From a checkpoint of a small transformer trained on Wikipedia.
Size: width 640, MLP 3200 SwiGLU, vocabulary 8192, 64.9M parameters.
Architecture: RMSNorm before each block, untied embeddings.
Training: a variant of Adam for these matrices, 1658M tokens, 6325 steps.
MLP neurons of a small language model. Each row is named by its layer, matrix (gate and up: input weights; down: output weights) and neuron, and shows model dimensions 240-431. Each number is 128 + 32 x the weight over its row's rms, rounded and kept within 0 to 255. Numbers have three digits each. A neuron's up and down rows have the sign that makes its largest values positive.
After each neuron's rows, "fires after" lists the tokens most often just before its 100 highest values on Wikipedia text that the model never trained on; "fires before" lists the tokens most often just after its 100 highest values on Wikipedia text that the model never trained on.

L2.gate2865:066112135094053098174125194203165174095103134159121076158118143131147103141110139106151145086176130156167130173100163090096146130123102117142138100119116134111126122121131133103123128110178103161127140128118091122139129140178132101173157148130148062150150161191083126101135151142127139128084125101117141094152178150153180138136116118141147130128114122105116135174152098146191171158166124178138150097137102171141169095083118171149165087094090130166148161155129128177063124073144186142118109133113155136133146136133146157113116134149126137194127129154135093160134081158154089116
L2.up2865:105096228077109128136045166128095133105109072114126117166075142120147099106153154111147129187072116103153126117154183169158109178088116108120089128120105131093159073111097096066134140159116140078125123161079126093148103096148194166190162099159185122121162120123111089095141135113089155140103111112189169134147077120078098126132150156098133113153139108098128166131109094156142156153151114152211168177124094170159145181152138116126124100095110109170115161129097105150156114136180138187125088140094198100135106115143124116151115140169150076134132132112162129168116174122179157108
L2.down2865:162142181114121138142115097123189167110141124174086107155149138142097118137182139134175187075147044154134085154134160090154166107114106108179156134131082107122115091140099107093204112138104169127138077166080137162085161095120104127077173141202106065171100149130101103184152120137131134156118159128131132125132110134137212090158151110122125158146078140090105144117126139099132139132150101142124150081155086140127154110102102070096174123158155134131154124150140143144099121174138141088153177112100166178111144182149210125164137150102168179172137205121110100245145136163121132186
fires after: ":", "\n", "),", ";", " and"
fires before: "\n", "-", " -"

L2.gate149:112188178114089110111143105142064128118151144177095120162104065141144099146145120139159111134134044169172134173121165067121134116117123158079142122154091137122141102106136161112141050069111139134128153129108082117124099128127157141135117082108140119179088126194101077140132157134119151126156193113182149118107094095167089124106057162072164111151057080128172093160144127077110121135111131124129123132139082112141064128119188138150158105063134149137143081156137106126128093171099192155154111172133092122082132118114100194076140188184105075167088109090117140115070157109105122063
L2.up149:173129144140097148176149192175097124103124132097151128119168107177075109121178098111132172146152121122128133129098202167152114130089037159167142122124107127134149168101132076090068136132177112114166122151124152160127096112131100089115123136115186131122133118108143116113126124096135127169133094138105072093171151100097110206142113115179140092176151129194077120136133110155024067105095105195124209070117131145131136087151081031096169065101120092097123122161187167163139176157094106133098152122190132143106107175204136109142110094125099130133160079199120162136158102092071096128
L2.down149:107180138130110114129159161208121161073083182168114131115153183201080148133174148146136125135120095125093153156105127083166125101148107128101192139168105108130084165164162144114115114107092145148136141125125141131106114101119151112096112192119149211142059214152159127106135163143141125084132119122105141112174079100147133150156092127075198177125106102092185203149145154177129092164123057101172099186147150115172104099057115128137136117083126110079094113116146114154161154074074151079126090134114171135142138105068143122151135139128120109121152132136150132125108140098104174181
fires after: "19", "18", " 17", "196", "17"
fires before: "–", ")", ").", "),", ".", "s"

L2.gate713:101115151110140159109078159138077135085134127104104077144144106150142064111160112189165136111137169170189144139135076149152097077137117138110137084153123152142094167160162114118129118161132112091141063104086138136155123177112093157146168125108174138128102159138159115145070172141172071164125148175149082094076165104078151154129069089093116166091137138134107123151145095165115081107137166128096096178173095091120125121110122130111114154192052135091177058158099100126156095142095144155124135167134179122093130170123111107142138146133128129149129097147169146183113094222119142135
L2.up713:160143155108133123151130156139087129120176134147172114130131152133123101150155134104124151108153157130128165129160131148120100095218083140166109135194132133155185159101112172124117101109101089115109113114131080136119111131172075162103151122170181163137089117142085214158154125128135094120134100123144094119150142098133134107087197115108126161118075094142166118122116182122134141121110106113121105108107108089069128118085125105123123189161134133175142136056092071156141168049172130106127199184118159133144167093148157103115152158151092115099152166119131130122121160107073165111
L2.down713:129093099105139125087149163118129091135127127159193143122163081121076177200153064098129130147140134135162119143105127167161164118124134092154107100199130124174083102107099124153118118087107087136113067083122115134108064123140082187079134133141114115087131126157087145121119136179112108071191086198117134116111088178095151096097165036164057170137147130157098150129121126073058143187100107115120118136083091121137138158143084120127124157129161143119090122151162176080170087103126090108165164161099086114098169138104131138149154158126096129119110083045155102125143159120146116141
fires after: " In", "In", " in", " As", " Since"
fires before: ",", "."

L2.gate1084:124201091129096110116174104109078102167155111111098173164117142147094151140108127196112142136122095099117095095112098119156164147131156130175149153106182112144092181079120154136091151133146092117110080107098112176128102129093113156131161055073106171163164135118151094092100148168078083116117145119182113127092147110132123167103070155071059131076100099102129143134142152151099151164160135129183175163200165142135193097132095103138103083098126137116152071105196068103129144133135106089167098170090147084086070080145112154170078091137173134057159171145091106155062085144142105192
L2.up1084:125116124170092132139099098090190134177197114096141089115115114092153157095131136089039117131167114082155089094163068212111122166099193116143108131079143138139143138181104101163120153062064217140093096113200180094148143111120206102147097202121154107036108050074149208078160204120168138151148122111174116138084125140122090144112139139143125111093160078098132143146174149109114119165154082182149116143124112159087077139105109129102116096083084147096098134111071155100104097082175101100092123111135142149178133086089194117102140090079153132097057118123146182111092130182161108160
L2.down1084:128179169125176144074161114175122130167115155126154103066089150145164119094124115121118088137127235156141182161069102094108107142103124139144146119115113142064140128124189155051177120130108193181118146048068102178106174123145119151127109131177080097131163116113117175225125060137132138101206127093111155188208162158141171114112105131233124130130138172127083172086159096103153138085160118136123038126122132094092087172170066203120123134079136099124111137180136072089144160124131185103083096119128110142112213109116115147104157149103137082170169152098116126057160141114142124076
fires after: ")", "\n"
fires before: "-", "\n"

L2.gate1145:157179114102179166122117148139085133151118114105100099167056149179126148159133138128176138119091136137054150104146177128096117163146158114123097145086120137064128145078152145089144128162142129105135108131103143129161152089078140128137122121069119193157190128134123031123152096122057174119119131124155122193138146140140094154132159092133070119083122079144080138189131125147060120124068160157156159133060170137111209118144143153154154159143109205162114074142092190130151130201128116048140101176135102081107105151125149114113100151155145154099109051087105130170131173189138127140
L2.up1145:136116187098159159120176126112151122147081166076165175075095158136118157158089139075155139140120117063130171092096145131151099156119095207137144031129080104085166183133122130143123124116167169104126110196108153157092103080146145137168117125122141099086134135128068113177146108170126137173185171104073112107123209162129165118120143120172108157128130122163119119163129095144102096088121116200138124152082151122136143155138159134139150143101171148080155119163113119123168097121064181152139161124094094131096123088150173110169142100096074120138122143128056114122129166077108149097
L2.down1145:189197133129169158139127123155101155126152108151138142092085157117122178068127122139125104086179101131167146117174179121117128162096097120144158147137186155104129102082145127147092086134161105114190115146168154063128118103151177159144095173084096167101120089144147104161181139080094217132143115116149122079036165147137141100128122104104106128151128104140127167054105192122118182134130104077091148167128150139114166087130145104105150127168082113147125149075088162122100148171134112167084188199165064140107122193147109095098052123154128101146140132157146165137132121155116120122
fires after: " September", " October", " May", " January", " November", " July"
fires before: ",", " |"

L2.gate471:125128081117130102134140133124128084064128100141136154098100126125098151119122142183154087185136104065141195090099180173159122167132123121130202113096131125090155111133162132135185160151106111099133109135147135125134142148098128107158129088115142095078153092081122128083104090117148131087137131130178118153064108087064110094102162204098093145151146145114074178158088107112147224100086142157133139182200131155122083161129052121142090158122133126107084087127072170179157094170121138176067103140106121121158095135175157104131128126084153135168150155132169135116071105145096162133
L2.up471:158081131099163156057131152124130067104127172149103129148091120095162098098098174099127119141083141108093113142072159098225103164186164119132172158162132164133125183064130123112153112168162130155125085161163065183136112100105116091117134116123157186148138068077066109117154130150132146132156130095154147151125113147133134104121119093193090092111148164095146190194172104160161123158095091100068131170116131151140126103123113149124125114129127146123151156104134096173123124145143122084069069130161115213196131141155116136111133146125097163093122090150083080171113116183135163180
L2.down471:166177073121158141137124163112149139111123134135116124135117119115104112102180157072128123120067160069157127175118166202137172148114083098131160127145125078092115077119131098071157094113136104146111165124158127163138180155116152083126122141150116091177121142154129084166111113105101139129105127108164071130134117100166096145101125177120069106114158110087154119154130165148105092114195109097087134145200097206160132163118122149136143176160082123162120068140133137094159144136106136143129101113184175119064153108131057153132153102165101147062108111126153128076138134095147185107
fires after: "\n", ")", " footballer", " known", "inese"
fires before: "\n", "born", " ", "J"

L2.gate2845:116055115114102134076170178103164070110103148169119170113167115175108079193088154176120125059138103091139134107091142139126120135148116180122123157098149143166141102170041161115129112151134121143124131154112116158104118168058157100081085134111126133060177091126173118171159176140110142139126108095089110166113053137112110100097152120107149089123097102156132119099128174126151117110121147091158065142161123079109147109163148107112125137117148185110067085146134124135104129183104151084135085149112141149140173118092158149124159166137089100098099102131125070073115119139184139068
L2.up2845:055157112128083038176119105084144134185052125131126149128138115151121094139153117106211128131103094141149078182135115124169122098103103101064103121208103131103137128092090110160145143165094173150166118176078154101089137120075158067139117174143178089142108120160096174063104093094078122174162135106125141062191182157122139120138194081049100129076114147155095142115098162159063101159154114110190149069149073149171078147129154149082154125112107128125144132106127150148130130119113094141111155104126157165115138056173118108113131086130150119149175128123155135110113160124056137128
L2.down2845:095109127128090145103117126134132148114130130133119100133138094125152118165139144131172107177186115125131156101089110157000120185167207095127098150204203085108132116112159147136113110125134159111128061116200123062153119100087098098207125098072123117178187108118111151155114127176173183192126158044087124118138089155100105138111155115102117064108104154137141116119132126110108060159120124137122068155125121107168136160101142186147092151147171144030208204089070120099110110140118112126098162119146116156204158083069087100135067142135136077111145134079106135155133103102118125159
fires after: "|", "==", "\n", "Pl", " E"
fires before: " |", "==", "\n", " career"

L2.gate760:139108118062112126129083136095183114088125114167059140161071183089110099097107138066121081178144184103137190193177076113179133144157133128115142132119106102118095098085143111155152132142152132097113177144142127135131168086146147152150102120128136103141108113120133131104167150120125149153135146137100107063083159115098150179170089148177150151185160137155087100118105131185114144108113100141144113147143193150149146128096135151137124128130117125063147132152160159136047057099105154133159132146139145166118125131081110119085146149068149062154131098170175128112152120197074146102
L2.up760:151115116121136104127101107116087105132075145137087137127126078129120153111120122101116180100150099142137137158137152171157140123141115144165096101087127075099123062150111122108119146150115127113147191150179150116125109146137153130117183107148181140073148154092109128109139114095137127126187100126182142086114176169077131114105058124146176118180086089146110095083144118173103135153111085107138107153134139066099120170108119123085115160139180089109109134090143123115091146111140149123143129108097110132128126124084085106101066092169111136077142110100133142092138092133097110121
L2.down760:161148114194153115134083086119104141128129065065139152137074126210138119143173120141173152117156127175154138119146145097124129104124129178122110121184135102098121170105075091152125149119088124101152099127122157142127106125195145134115188059170131107166105154159139128116147202083105128129090088109167167124136059135129110144145127110113189062154150081118119152126134162101098064124063160141072151092095097051128114089164149161096138133112161161128121173089123134091131126181140133150164234129122141130183148139115158083124082164118101074085097092137159102050149121126133150127
fires after: " In", "In", " in", " sup", " Res"
fires before: ",", ".", "es"

L2.gate2982:145159143064117116108131136179145087132174148116125071161096131155109106167104091140100136128150133145077192167067174058146141113157113122080104097166081161130149138104154133104175129167134077119125109150075064137111169109106136101099096122183100111135146128161171198141172124173104170152113114103165109097147136157151114110153154097133166143080096152069093098107077168168136130193147147148088134133176097135169139128081147158143154115139159168104157104173085105131148146166066115112157075118167182138124073160061173101132148162160137145212114127092128154173197129104113079128
L2.up2982:096163136067142137084136170136136100079161173145186146148141153187105104127091121174198097113058075074108172106112143167108162089129103129124082110155060110135183072106138138185095107114066122154112086158120143163162158151126146142125177158082129199138107154091075166120162124141104144122148136113134149070131105113092092139142113133131162143167142178121120156127129098149152158112124115182100097125136203118172093139149040110098139067123120181097167099125167135112159121119245101139148145131147147106156078121098117139066160089099102129135102077113121132115120130130101153154
L2.down2982:087086067140140125146157146109140132138068100117140124200127125128100131139185050102098097141176082193134083159167136103126112160182158116149126161143139080137073118128125095119076086170129130114151101164142138155151175118106160163176123107159117115171109199105097203108187126152172150065116095158132132123127088150104125143145160106159087135082140129103115178096077156108089177111153151109119127181173128120107185105095128147109114127146076125177094102156140176117175117084097098181146139157113089121085143127097162171140140159213142183121085161145111103030198147144095073147
fires after: "–", " In", " 18", "In", " until"
fires before: ",", ")", ":", ".", "s", "–"

L2.gate1654:133177135054137168123142168109116136120130106106152190099106070140148125146109090130151125111100105159105119101097127125136119116145135068135170163136146124166137109097130114124105114147138149099207065172120137120169124112152136136064091098122248186079118154166165189110088150140137137090139086123127136153136103068094118121154083102081128152143129132126142187199122121162102118099167060138129103087125140157167124085089139079094116135180100135090139150181103109103141173116109133120094116113186182133173081079077113095138111087165168046139193096083109121147111154120098129203
L2.up1654:086118111163129135136116155140018130178124151158164112178090163131142108151105184125178146102104142099133133141101151062112159181121118097125117089072175117164154146155068118151139123187102081103133183127137128192162150104089132120141107157119071128162162151141098093162191097167157127134068147143130124149087121116131135134136162109103145143099059067169222137117177113171134151130106093155171177094141069174158123165104173120158100137152115120149125085174121155150154163153167074107169165141057095177134060101152139153134158107153148129099133120165156091079141145131143074133
L2.down1654:064224103099130121114153119076103129171145063077162158161126121110129150104122127160100100117112104131105133162093165062089110178105140077096188118148141063167126101142103093062143173171146121113120084144115139154157106153128159154128141133130140136122162091107171143127138084166141123077129155142167174097100092176110188164101166110099099145193132149120149132142154145162102086105064125100129145107126115098182146128193166167097115202119110151118066097146128153123122162118177116159114107143123159116077127094164106108130139185118151100173142113136136080108137062108141091169
fires after: " January", " March", " April", ",", " August", " May"
fires before: ",", ")", ".", " –", " |"

L2.gate77:117194161112089134083132140157101078123143147164139071151153119159144193121136122138143127122106117148152149119143093075179106120153193099147153149123111153164122127142075106072074144191132102148143121128088064134129092117159110120103140138116116111151153198206118155170192183163120165107084138114155136122117110188103121095158138097145144065133133103149173134122097176148155156122186139120124145095079110144071113159179146173055167114123102129120137135111155113124110101152118151146123127140161107117157145149136152098148133140168140106113104145115173129131073136089169195138
L2.up77:139178095079161138100138150101160160158143154096195134119120135107096122132067076095092100162143138139147101142157126145118103117157094089110139092158153033110127116138147163146143112066128125136129116081159125120163115139090161165161105136164155159100125112163112135067096149057123115071173116149133075121055137116174158131099155143067092152198157132173153143087156080126167172144108111193151096129149167130099153059105174130060122130141140085107105097092146042118131075098123127127157124114112070093117092150140115124145126125109144135169145072150138149154148156087131098097
L2.down77:080067136173162083160122137138166113116118185113149082142143113180105209136122189107202134120102122100101113173140085142147164128116144133153181143109099070127116195148087151074120134143101089129126151126147124089055065121119159124085122068092190097162128129133102155144135112164148121126128070176169155124188131197047119148130139109120145144130104091126082114149188155054067195160123084150155123086134107179099160098187133136156162164107101165145119119150179101131152191140105165108134143130102170179133135100169150149116066097136075113123132194154088151076082186135112151127
fires after: ".", "\n"
fires before: "\n", "=="

L2.gate930:136168091090172152194120160072100060108101117085100096163124128137136143156099187161113073085129123165094154149131163137110119135109116150115148112122204132104125077155158186048088080124194111133136137126126120094158162163046134154203099138081179093110063130112092096165115085080168080079167125170140116127081078119183156085135149117175114179103026145069140176144078097176093112180142123131130125047172136104113130138091159058081146168155125127093122133121098121119167119116086128084102191132131117131117085114155137170021161118185171129129121170155157140145091177181145092085
L2.up930:127120121114162068113144117161142068168136092165166078133174088138131168112125163162121127183129148098118108146073160096101125110160142101164119130164149137124158163120124122102117145095153129149162104154153147106144102147094162173168127158172121165068089152141124074112120138171142156110023101138091134120178126133125109209101178086146170160187139086122140145103136012175121156129119178189099131115124122177148087124076182109113117091151191194116120111104138148104094164110179136127139142115164149085069112188096187086126098118141101087113059146133163133100125118077100091108
L2.down930:141166100131129157131096173137124087118161159083143140124111132180078122163108072129131040120132117129138059104116133088114104068180127169154100162127149159143102122107117165089130223109166102122169193108175144190154055172038131200115158121074138138104136136107162126163167157152084116121128072203107113153097053172103138088181127177157126171126134138115144170138106188159135156111087166115076123122101146139115144147128137108107116164092115123084122054164123164155120134123053145126066145148127139163131083132158115143102151126138180151156136093167099164012102091160099104149
fires after: " January", " May", "il", " December", " August", " November"
fires before: ",", " |", "in"

L2.gate1693:100151158120125114142172109159147113102108163151143090122103101074181158105129122174134119185047143123128165139119166126094145182165153140154177150140125153162177101124098166143086121101180097045162175121152099158111156115105152136083126088106140141117151117136122177083120145188145097173178144131088146165077057116130178120114105109101080125143132175095080150113107134137129118143137138145113108158094178173081102094127086119027077127054134071132142161118142176116113103151102119131099120143158119099131095123131146060143075163092137101059103173114110155124112122103172120134
L2.up1693:095125089158132094153096078115186161127141127060091162123146157114132134068112139118133123098115161080165153077115181109078172122082143085119147104121136189140129144137078151180126153116104144139113094151119121141236098159134175077067176132148085210101148142098110121169126136120108095139076102180147103118114094154120143156134110159144100153114148090087086129184162143110072095115047138153107097095126177152182163079126093145159131189103138118186081114144082095143148178144131135100190122171119157134117174088174158149190077119121057137108110137083101137115095105110174174079
L2.down1693:133084128126170120132142121131074128169172144119167174141074158131107154122112163144076165089171104102153088084095115088150103156105109098081166138141131153180058082183156137138100138154096119171132109110156173136143159145151131122092174117152131087172178149109133172215170093134142110129108170156127179099177140119041112093187148147150187191127187176067093109127179063108091168142143092120186158143134135145083170100132138131159163145176107171136150107177079075143165181120083158098183186085157142141169168105144079171112106184105129162130123066126130177255080093098121129139
fires after: " |", ";"
fires before: " |", ";", "."

L2.gate1049:141072066068105147092130110135110101138169124134090117129092173118139009099153129155127110139116146090123147113104133129097127146155129130157153180151096092155173127082103078092179112163125114191096152160087104170106162111131065117121094112083177165082156177174119087189110129129142145127092107162147153075101156141053099186153076118157129083106181090113185126179112177122132147133132182119140135099108123107124131119102162110098162150172113184210122138088171118119083133165148069086069183087162213115113085131103174086120141109102160118127132117088108146074071143071136109086
L2.up1049:115140147176197150106106152157207156131171169136153133147075061114094143156168132129166113161102167108117117151155122103145140068123146058092132137105111118129086123157098176172114139124115151120086092082158106106156048149135145157122093111136118101100150150188137203117122126108081110117086103071067127112123135140122142128129166091138106161121097110221176116141132147108143124111133087166142163118094063120103154191158110108093146170094124081147133062124137145141140106148128150163100108135051143156100082112110130167109094090105084132109056119127103112091116107127101080085
L2.down1049:146118181130092124109159162086121120137081156134133103137096135134110183094117172097207134104128150152133141146129108086182155144176123158110091077097107155097135123068126056121108094151125114167120134102164103097114075136133111118172128136135134179168108130117154138107072132127105170091153129159126102097113196095073133107124166117048174127090131081166075108138125126151101150112123147201144176089160104176095058083128085178108125141123081099074156170183114095080118199120171139109155124191067107165159091138134157140136091137145086071039182126147132130183138145147163109172
fires after: "-", "–", "red"
fires before: "–", ":", "."